{"norm_place": "pre", "attn_scale": 0.125, "tie_embeddings": false, "parallel_block": false, "init": "uniform", "init_std_o": 0.0, "init_std_down": 0.0, "lr": 0.0115, "schedule": "wsd", "decay_fraction": 0.628, "final_lr_fraction": 0.0, "doc_mask": false}
MLP neurons of a small language model. Each row is named by its layer, matrix (gate and up: input weights) and neuron, and shows model dimensions 405-500. Each number is 500 + 25 x the weight over its row's rms, rounded and kept within 0 to 999. Numbers have three digits each. A neuron's up and down rows have the sign that makes its largest values positive.
A block is one neuron, or neurons of one layer that tend to fire together. After each block is what it responds to, as a language model described it from the Wikipedia text at the highest values.

L12.gate355:515484488502532466510466494488511544536525455537508513511481496507538472468565523494501422482470530478488482471543470487501505545500488516526516519472473455486490466505529449496543538562500494510512486508488486473452524518494548472510496463532566500473532544520520489487497478469486498520
L12.up355:494489490487474484535476556501514533462487487485527530502473468521477507484536515516553502522487489473503498511522470468557495501433497513502475484537474533465499467494478518503484475484462549492537490537440513473511484507458478463538472521507441523482502488549522543498500541509499509498
L12.gate705:464485535481490474501504526433493457485504487484467476512487504523510517498480513480486496508550460507492464506526469475458536492437520499541504498489461516490484478493495498481496514464521525510506482533492486493532497516466494532552473471501492493459478494488532532497470466448501541489
L12.up705:516483503504509488537497470443522495481457526475472492521494474520495476504536484490476503453488474475525499505500519466496497515504446491465520555477487569489501502472467525501547515475454533506472474519500494542528513534448534494513510528496505481493547501528492498501500493524530525448
L12.gate755:515523493495508510580542518466484528504506509497463506505480488490451493469506548485535511523537478534498462488473423524517524470437532467496522484512506467491508495517498489524507495522506555511540514510526511481498503493508491502522460508528486456501533535491511459514485506505457495474
L12.up755:486484490533523493474492537489512486504484501484557508517513477471472517516499522501495487491503521488488513516524504532527507543547499492491493445524513509476525474498489520505506488508558513478543439495428482502492454463469523494460472501492556516444520484512532511517472448496496496516
L12.gate811:473531473539570500513457520493480487483484506489553514567482493500509518495488533500482527517575505492545511549456507420470541500517500519470430502513512439520549490491507514518518457516504512507488478518505510495499518514487477546515575557538463508553515468497514494532499481466471492483
L12.up811:524516531507448499506477518487528534499455485478451542445448495490520499484512507544545535508517516531566483537500484478518487534494524493475483454454537434493493520496519507561505488465484470500507516527534540513493516475445490496469519478506470544485481486514498556489454504524475479471
L12.gate932:474542519479441494522486487502476567498534521503516483489470540486508524501503532521512460493498492472502543466499512568513516511510519493473473490495495520477539525484454502516525504490517480490451521498514551528485509485518498518529511523501516524481502519522503468503525539507498467499
L12.up932:500478502515460470512456509500461514493492517431472498461467473486472504506507525521491513510481512464469503485468489506473528540516466485510458514528478455456520498476497446530503493460518518474500478514524487472492517447510523489452512500498456473521554480534544505513489506465493464532
L12.gate1157:515532531496524452525492468509524455485478510482513477485473483492531490487521498496497502506539454480505497479471485471499485487452496533532497465526509459496545488503509518537458496497493454493503515458515485533513498478488559458494484460499511492484528501474504477479469496521512502549
L12.up1157:509498485496497479488492501509470506446474536481489461490505504503484510525500486487558490565474502486505473519458506464509497506483489447530513508502498493488485493505530515499512535469449480479518533489538493497494448522452498486504461487552513489462527526478497506536515495532477496530
L12.gate2477:525500543491564550505522468493495524493473513460530516514529523462475488478484543512527473506516460499593493500517521481498485494515484504487519527529489518513519503475522533566495505518480513545447514513525486501517451511449465482504480487497535498513490510529471518506459504521482489465
L12.up2477:510473500512479508484506473506526499487527447517433528473529505511465531499509485517514521510534511516468508483466491449507566460472486519486489464507503458516461466474475496510494506475534518508456533547482518498485533524509499474490551524525495499481514478527493501480494488483492494453
L12.gate2684:498507510510496481499501487439486500462497516522554506495506485480477497492488485494476497491547547527548554461506494537512526464504532494504524462503493522496469545538489499484516493472547527485460550495469495495479483482486531526437529506503500485512509487535509481529465515467541501501
L12.up2684:514518502515504531527482501504496453474503472531483477486490518484561495521544507480539456462510513487495511519442528506521507550531481449510495515482493516529488500499533514467524510556487553468501481545502464473510502517449460480486507512512493502501512499494522464496474548505498477469
Responds to: Preceded-by and lifespan dashes

L2.gate31:449515515534464481525495527475529508506494508477483540471498499500483507496531479487448475496526543516536482542547441470471504505506498478509490458493515524489532513527478499498491517557471501488448506522498528479495485482517503483530526486480500523505508521515441508510491505534505477481
L2.up31:494555501515537492479472490497481501463472498495487520489492470473474503506497478562498504475480538517508506507487478508511495445544528527490503513543478495508510486517510501504474493527478532480515511470509508496493558514548546534548509487511500495471490474463504454489469450523510498525
L2.gate131:495473498467500516473541507544476547495495479434465507528503475499492495477498525514481487498520494479492489473506461514466551479421490472509519514490446496519521511504484522553523479500471479522459488487534513498492513514520498520490546561452470453508484476486511522494447498472460479504
L2.up131:519499543486496496477430494501488506496434507493494474463528540541529520495526494474524487491489469524482525520498481501465491517517543478485526459530507491469498499538514552450487521456510489520492537480503491541518545492511485522509467504490501497479521535517518531515521541498461506491
L2.gate1019:509525502527476492531437522506524477511522491477496492497515551521551502500484470479469501479482499547473461506462513492505491478526474487469486506530498524508511475467527533480502527548537493494567477491524473520455479477528531453577495512524527489495531524503502482542448492487523494518
L2.up1019:480545539527494502486500458451524465544477524450521511474486567501507518508485509503552508473510496517491500502501493515495478514544512556523512493505493492455487495513533520485472498532518469500573490471491533576480488509513529506522496499502508481527496501480504492529479484489483490488
L2.gate1194:487504495525523534511481455449463500506482516526507504478526490475566496533494500519513499467468507491506489492503497512492497516522491470479465488486495515480490481537501464457466522524519499457486491466486490507542510502525483453498499525496512486528488472502501516515466488509485482502
L2.up1194:493507482549511541494487530473478473508533526501514518560524518513518503467502541478478563490482492504451535516503490507487494525499497490503472481506523489481508532534506441457520462514527501500536497507506515539482549519569554433493518518470464496485511487432472490530533477505490495537
L2.gate1287:507504478521493551530456445524506498510497548546531473457511513521533491485476498520495502520508483512481470488489496548480497477503530521503511497510500531465486425479511502522515502502495521454495520480551537470543504494522511460515494525493496446556503530478446490518466530488509518518
L2.up1287:527494498519534506494527514451490470477492519546465539542504511493520515521507525467431511499491502527514434496478471493505494432545544517521498471519513453494546501538527540517510462468492510444508514514506488433489541507476469525493494516489511512479521514523511508482509492518497497498
L2.gate1406:527501466534502519480524527466490517522544538532513526534497502505529487462512511526517484485494500536538534533479449486514528450502467482498497521474506449566460486505487492503480512527487495495475513497550455482470553538534499550527476538505469484530483522508512533496479492465482513493
L2.up1406:511500489479452458470472503491539493510496494481508505454456499463524510487481500518485462515503496523483496490492493571444518502517450529493566528528532485522529503508546505483498495494480507493497480538476485516484503494586475468503466541493484475525517526492469498526529490486484509475
L2.gate1441:470505487486482525480514518481498490525523495505509522509526514538523494482460522486483509490451487482514476421466499482518503488522520475482497472501525511517483547478481515498450485485487521501454500518476506489526468515525548510478530493533521489552524494506442485519515478500519524488
L2.up1441:531550505500478525462449467450494461505454516461510494497454500528471495504460471505541508494506534506505503473554451504525480497510490487489502504502526508513499480474480480524558508499504499503478484444462502514493484530504527479508497512483466475518530525446498507539509490538516542508
L2.gate2310:498509490510508508460451510474505521513514537516545466485570495522483561475528513494497477430514529469519512482540455517545487481476481485501499514491506495536507543505511482524510487464495529457485499461481565472540456496481470484517486447474510512516472506535499523491502508496535505489
L2.up2310:454521533474512537511492459451472461526459503501504491521486519497528464474519513471510489529445479493517493477551569519482485487481528529460504524538507489492500513482482441488494478471512483537490508498510435511537529497513559477511523492490488481497480527494514502497474494502479489488
Responds to: Score separator dashes

L6.gate1766:528534489486462482505474477507469474502502493479469466534463509484458500505527472499543531447471482491525525504483511472533522500492489514514456468504506505463480514491510554498506513472471514535471542512502491527487525501461535487529498488518497459458484534474497516466509474479514494462
L6.up1766:476454455509512541531462526498554506536548487461476503489509511518488492444478525508483510509497488543480525494487541475533523475473482526527524482470498540506484562489490475517465512455536508503483505464500505508485484479472496525483540495517493498517508535455462535501504495486523542546
Responds to: Mid-word suffix pieces

L2.gate48:498465484477521502493437471551522472520472472509506513490535496522455517518502513526486509527499497500502474449527500510536504483504473516507499540486484502514493527451505517498497525486513507532497491515510493507472471491508490507494486490510554516494523503554453478465502517499496506486
L2.up48:495564523497507518508502463470489490553466492495531459504499478455484493487509493502514499482529455482488509472484492528550474517502508529513529515528540537475527516465534475504503467500500523469464439526524529489520519487513526473510463497517499499524527518505517532460452494511490467437
L2.gate146:529494476496467519479440512502483502453502482457500490480452467505563552518549492495521482480532511497480499497518537497530459441447480475527530456522508476519541493510477526498448473455538496487490502483500519503494524496535489486464495474510504528490500535479496467505506500527498514526
L2.up146:472518465496551475501468504520505495450422517458476515497483487474491512504554491538488510511489507472495464503528538499518512476480502478480490486537479498499499489506543530553507506463551516488488496513510509509480515474549481520546478465487463508446496529468489468514478509533458487513
L2.gate327:490504460496522505478511483501500490543517554508500500529491513463456478487522527496527527509478479440472479561495487492497466514529505508555503453483497492523522516508462503484537526524476527513506514526501492551513511533501502541535531487479514471488510513542501486535511447551493508491
L2.up327:526502472524486519485499446500489473492502501470498503508499487502517551494533513519541491502500451489476523531505436519502469464516486523525518485511507510523465508510516542464509544497464514477501525533508557449467540475533541491489483561473485494484496520463499435541535501471507504506
L2.gate601:530472518475469589490525522480495510548510477550493497502547473507514465502445464496522469494518522499501498502538495503505529475498530469531489520503520502497522467487514482504491495509505536476511489493458477545493490468525490513479536496551474510455518507460501537500471471518514544507
L2.up601:483514540462520543542522498505498473488497515512522516498494517511516475515516493550497445440532531457500519481497521523479489492517512497489496523496514439547473467597505526472541478502483502459504488510491517492506481509469478547494523488528491510499493470486508532530489465491509487474
L2.gate1530:505502498490514488487524514466500513492535457504499502475459509520512552462531510493427478508492515484490507527572492466508528502494512526478495500539509475472463515460482501493488483450487544523489500514522485486505422493489479514484514499491493511480500499533489526495479503511507534469
L2.up1530:440509497531497517487490520493544473534520497492500515514494480479511498536510494467505513453466511474479502483543472453522498494519459484477534479482533503481500505453503469500487490477514512535498505501566528515517454534485501503498512522451463491446494524533512528507516496502505526475
L2.gate1592:496464519491475501470518498496517465498515514526499458486524492473456497465526482479534515504487476424524493510505511552489484500474523529519524503506494523535527494519512495476472521468476551497509485498494508485460485473529502488541470525505502497495499516483509496458490471493535507444
L2.up1592:565500486480480487510494509558508447506489498458448505470505504518494496496509493469492508464519471471508494536500520498488493486497520499526506472521515483443494531510511455501526497488511502487497486500460495469497463483476505501493496464531496526460490503484475497494530506480522552511
L2.gate1869:556496515474509493518525507527512459461467489504521494490475484497491490519552497509474480522505526493474501501521512475530523496495525560476499496500541475486527467519490476442512524473501519483503518524514515481482496469494510496485516515518526456476506484533516465499502488504517475492
L2.up1869:518498511510487535462512516480474490452525512511493518528495496481510537492507513495500459486515503502477458486477514513509478523503500508505472498522548477518476513522500466477479496524542436506488509528476497532491521466476543495497548494507517481489561499508476467512494522572548455503
L2.gate1980:529485520485474531535490484520489481499494504552519455477463483479502484447514531466503453512504509465488509502519531564502495484503467491498506515478470516549536479464484520508491499526515527502464518504529523476506508508580488507493513483515497509478518494487527499464471487513488532463
L2.up1980:547499522517501550528519499501520503489432508539513492515525514480483500494510529527519494539525513459474471465513445488500453504504455491488474491500494532505491521474509470520521484447520491543493488548552487511514494528562485478500505465523510529500522529495480506488530530477524518484
Responds to: Split word endings

L12.gate951:497509508509522518495493558495533512521474502500499500494523523526510507504502487463485495472482529516505487528473523462490505525476481532495503508476513550495517489538533487534476451481547468536469521515454507508487539482482483510503523526506503537493484512498518505495452524510505528549
L12.up951:516457499518536546497463486521513540493524516461485505535460493452478551507470483495533468484488484503461507506495494496495464495483492474482493471516516530510484507497468518516522490539492495530480544485527495474476472536503479510472489497515467461511541502488474484535498478530505498542
L12.gate1214:513526447427492525460491493473477529489514523454492476494476472507486499489521473489483482533521528468518481521483476505516482504506470551496511555557513504488541489464511518494508526504458455467515486504465484502516503504544515506525519473494495499499495456465483506535531443485526489519
L12.up1214:557489481500527463501480493521507490458487499498508522516503496507464536510511525495446504495510519532499514572533493538491470484510456519519474493493526490530480519519488472485504534477464502475529494508493440501489516568501466465500499499522548516509483439472452487525523500490522520507
L12.gate2239:505538487504490476500486517485506506526486474500497511541494505509443482484508484492478484499501449531496501453450468503524477504532506516516508486506526540488528509494504517457456532512496511491522491470516449503527491476505487476471523562550499512505494488523471488558551465494489482461
L12.up2239:475465476481496508482512507519501506492511523501499529476526495513533467487536518546537463488525519505497515522479473468519469535477534475529546530461528560527513505504478477512448476523477545464544493466494516523527502482483483484458498491505487537503515484494473495492507546530499466551
L12.gate2363:433509502502450504544496480522537500487517492524502484494518515490538491487515501493543474507536530515495516502517431492552496526500510525502481542536535535545495532535524523496503499490485513472488493506469474519494478466467517438501499513484508423490495518455506543530538511500555493472
L12.up2363:501525512532511505504445530536482540466459532448496490471495480461509494514494498466507499466502482496504491491474456522521491490455503533495478550477537487481497526506519534522493497518523534538501519540491525476457524522470487480509438490488497478482454512522485496528547511521516534484
L12.gate2401:490464507473472521507538500463483482492476514470465529495490484486503504477506510428481459477524510467510473483522502569489492522460500440458439489464517499462534480565457514500538515512463496515480498529505473538487478478520491458481464542493534466545464469473519481497503502526490463500
L12.up2401:494464467469519515514471497445514526459466511488501490494503517474471471479489494482502523470530520515498537504523528520487518469517547489499480508462536507497552499524491511548502494500464461520456505522462486520527502519470499451479498501502536509470431494516478502513453490498493528474
L12.gate2490:470542512505513515470475528510530491488487507466501563452485488505449450524457475484507461469534499536482513489516459517506501463489480501474476521527518516512475493485508523490517542516470551516516526477472489451491500471478492471511506486546510516511506501505513489501502480521540530537
L12.up2490:465511539515530474517456483530503469512534496478490467461473484515503491486543532438529511489457462543466464517548505493522550516464489499538498503521485509457509472526515490501481466491526502485490496445516456503519492568493545458576520476534457496535479513523519511480522514479455494486
L12.gate2493:504485482500465493529487486487527507476480581504512492502499502555497477516544469503562478519465465501491494508497484550471471464509510507553456492487531515457496507528467477499506517485496508461517456492475495491521457460517489459454480474473517468456537474505509504513502485502525492497
L12.up2493:535525498465488469504530512454505465512536490484502498483507506462498497518503481487518521535496513520508512521509500490448519513502497485516505479479501474489479511517465509517435481460505468522483517460525529498510507492498523544497493492523544484472457492538525466515485468514508500550
L12.gate2682:466498487482500526503485505510529475468493581454483496490484507483506543489486474468533530446514482522502481490501502494506472526485493518466498510476491515466476490515505510505515486476469509451520483507530532499477544554464490493472513492472497494478441464497500495503469515474504496493
L12.up2682:456471476525508480521489476526459494494507485461493477493498521513490517469500497496517509497508494490477521497468463455521499483500463492482457533466529494501496483510516506488498489515502481521489478487497478510499523498465458473503524544532536534497487512497500483532501498508499542492
Responds to: Musical instrument names

L6.gate193:483468497495493464529489493507486500497442466482518474516512529539478505533496513484557485487485512540510500476470467512508489487479500516521542486472471497495483478510465483449493506505508459457516496482475481528475524450477482468492506468509496524486497543488446486515493508492525519525
L6.up193:497518487521468465513522470532521530549474525490479525451499500519477486514512546470541486493464502441509524507498481518515503533482495508537500498484495494549501515520458558467447534504532481501529502465464536460490504493494479503539506510513532487442519564542478504503497511493465494493
Responds to: Pair-joining connectors

L6.gate777:472474442447491496500448487519523536456471482538510512529474483507478476490488528510471532538456512512510519502473513497503488480554526508522499530501567518517507502476502516526473508484516511520535472485532493504495538540539437480503447502499464534469448502498525517507515479513499539502
L6.up777:508497474442513463522492515484514466466441509469520432498436486530505540499498494579499502525522501515522535508481500485513520499522526488445452542497506520508531475504530492528512513526513536507511498509497501449498474506517476487494489558466493498488476501511536504504465482535507487483
Responds to: Music and sports word-pieces

L2.gate120:541520511517477494494524473520534438528446479488482512478475464499503423488544518571501471502479486518538499500504517508495484474482500491514539517499536546505503512505486554471518533500538492498485501471481512500532496493494545516500496514481488526468499502494498500523494496504463516531
L2.up120:511487493520482471483553506490559484482498506517506507517497513506476456497529506490572467536508515516547448470538502540477463486569496470538491494545526471457485514535494515453490577503537444499489474511511471502498537497464501529548512544486488507479489519470552475493521449494523488540
L2.gate335:500506525513548505487507501498459528508458518530497495492505466487492476478479506501494537489482526502448499521483487525477482471501491497498508517461543493512494529499476494478501541515486498493471521456521444540445518499496469484512508517497484482506479450487529519513504468494456488503
L2.up335:485540483524508483487504470450508543490500481517492434467473498536518479536501479513545506530481492518497492526461493484481501525500504530503495497503500510486470491522473511437505479504504485487472516496525486503416486547490488490527426514467522532492495426515502500520534500479496471515
L2.gate542:522523536471532524512540491506507516510457521508483479507495468500440551465533489464506515540505533499458438449502458466467494525532539500535488488482487510493541503479524522482528518515455498483501476507478495492544490520530494511508482485473487508488517451502493485465488510554515486476
L2.up542:533533483538498479508482485510506533556509484507541550509516460517498514498485457480506487484468485523462499473485508474539503470513482492502443492492435513511464506484531492497467521479483525477512481526499493475466507511514505521503512488453536517495498517504498467480469490535479505537
L2.gate1540:516495573514529520477514505496473524458489535498521474484522481473485525506430508487492480522518462477538446488530489502494516491500510493510558490498502501487482477513488521482501505479502533522502503518500535498447514506492509492518495487492526550490533484540535484545527525511527469556
L2.up1540:484429512495498508481499484513494474485507525500492512471468490493494527479496527540471475503521493457508516476491466478499496474540493522508527480450505495459496468468497469518495493475483512521535503513525506512476509536469532505512493551456449479502518454480524495499516502552559478520
L2.gate1611:523463520516487509483455511503498519500522522523513513521495472506450462472499510458500506460520508517477506511511511490516504481505477480517523504487541500512472491508494510466513502529455522489485477492519457470509523524507500493514506513494451461529490520539497511512547470519488453526
L2.up1611:533485500508481487501499502490537505482518505544500503516442456516473492454497502459494477494542519467501522538485520461483478484486520483506528511473485535502469520508498515458501535541497491484487520491517441518487545503491494489492517506471539459491518484513504511470514478522508449479
L2.gate1985:517563511483436481525496471517495522496500525475495514500518520514491478500525486502522474540511559489497489454491428485498506499489473473511521491540500499552535533473453488548463476522533551511509504510527518489508521520514458478510466498509465478473518498477497535492570522481517526478
L2.up1985:490501493491548514514537520530508523494512528519494473498488518490495538479548472502522455507462487536493469534489510469486465499476534544519558488526434452502534481469487482495488474521515467507476492508509532504496543494500496534461497502514476497466535473508524509497496539499492478490
L2.gate2101:480487513512532479479521484528481483475509506460515489478507520490488507511494495487466468525487489482470504487490516481487514499472472490466508463548533506539481522476533512484507503475483472525527498500478568514487509469505468512521499433516515558514497475475505547514531486511549518506
L2.up2101:453535477541524541492463503510548469444529535474492482483468499503501467524512489486451469562528481503451528477483511468506477531477501492476494463503505478558490508491501507481472515471514504539491503555486521504496501499456451524536479485479538472525539497544511477513483496503551486506
L2.gate2293:510481471526502506487510499495479495485465482478481505521528493482513525484499491439470494487478518515517487518519497493500518504531458476471487488441498513517515512474445519535494513521504530490509478512516537528451494466476529465508499497468477482506481505517526503508509532502552476492
L2.up2293:522453481543512523498521469501505527504527477487503437486541534481517533505499452484473520509475490532523490456522510541528478503497516463515505475484542509521546516453520522499485520523496527519491475473556508535480537489498541475504521500478515495508476493453502513498526519466514485523
Responds to: Bass instrument in music

L12.gate654:495474532490449465535526506490480477483484491499519460519499429508502517485489436490535503527516473510509526478515476510466468506455501523460467544497520497518488513488500505477490505470523493485471532494485533469501486509518464526498540455472507505512482451469462499541501501503494479514
L12.up654:495479528505552509516466479492512504451501476494466507491531515512515513499487531473502480542496493481494480483535503443511502473501523473465496568524518488506478512511502532480484513536523488505490469473497501461497501521534477486495526505475520548478525522527521497532508506473534489512
L12.gate790:484495481505547496515494487542521542491492480492505480514481472500511453516523492505521466501531535492506458480471449503491495482564524511518478482527519495463546485545489478504489517517535496507483497471522493515430556487474494502500494517527533498532554488473541499480536472471441521508
L12.up790:509512524477495524483479479509468525522525508519524497499495485471534478483457523497453482534473479533570463460510478524466476471531470476492484481540471546535507535455477484495482521500503468477557457502487494507520475475503498476479510551491475478536505492472494508518519494514511502520
L12.gate817:477546528482451523512521501449500523453512540447505475513502509514492457501455495492497495524492489551472489544468510486485518534471481525504490534505511481494550484464515501443515536477517505523517467493458501486495503494559514437499505482516510499494501551526456508515471486522491487544
L12.up817:493498483531478508445500507470510523482535490526527486515496500559478527474482515508532468536517521489496502498540491478460528530464548523529506479499498505497530514480490523491524495509496525502528486507478461494477528507486502493528499537467496512498494504503463458557473520523474501500
L12.gate1096:479528518505525476525536494505502478485490500508483488533518493511510518522543520521478488515470510526503488482506486515475543495499502469481465539482489546496509515553487468545455509471487534493493501544520478504477507507459470490537515487485505486516501444498543466505487517500538512445
L12.up1096:505506504509486489554447495536492491554480450459442503541428513515544517510487486505515495518513497495469499485490510508498517504497518489485515550464516523489492489544542500507526503424521522473519490490513506512508521474512472472526498457518493462466555483506491533548492514541519523503
L12.gate1307:472493519492530533517397465511505517488481558465572448519495504498492484482509490504489474500481491499526475494471524461500498508512531490535525540524500530495478489495522507506465507490474479493480537498471481497526519555522523491523509524534517466463457499549497513446477479497511459505
L12.up1307:491511485476485518490526484498492462483534512525520492505453505505508490472484464545527478516473483537505469531520533515494492508547485505508539545537516491481498536500474471486491471481491502501491531488486462523518490495531505477490516487481479530517523456485523491515532526515485535484
L12.gate1437:501509455525508509506476478531520523509529522497509460515497518530508485474516518466494513543460513463498521496513524458491505479493505531485489504526486491501466525520471500498458523486429523463496481533454561508478449528529520471489528475471516531521504462486501492544513547493504462494
L12.up1437:451496501498481493499543525482469465533517500554523510503487480478493526542525507496487477485492485455519510544478462471471550537538480538466527507511484496508495496499454489471530517510552481517497504515505516446525484497476473530525541500520513470507507491557508528487550491498515564477
L12.gate2053:475493506491488540469477458519507542528485483514513470506503506508541491515499471514498486479506516511512484494530504521538509486465528514493444520535524474504476509545554519493505510515508508497494489508426475490493512499502483498504548479516494511495484476480478507477486513489486492471
L12.up2053:510556568520486525525467468468509539492450514570506465531525514462524466510534497504496510446475473490484473485507531524488486461530477521545472517556502483477510548489527495524489473500482478549509490506522481479492513505477493510511513504528485469530453495496465531501488538512495530531
L12.gate2135:512491480456485452556547465514518513498498513491503506505465489538559464480513482528517481520549514489481457525524491471493504493488492481518490476525498448439494493533489484451455503514479525471500506510491490518533493513535492497512492496460519462470473532475553500470477501533480518492
L12.up2135:466490519560497505532486468538553520492496488505501438575489483489541460494468553500508465508494487517498520467497533501469454516459511450518516542509491518484475529522512496504487506517482480474486539513502503548505552494496535505500489512511462517515515500495508504497480496484521465521
Responds to: Sports score notation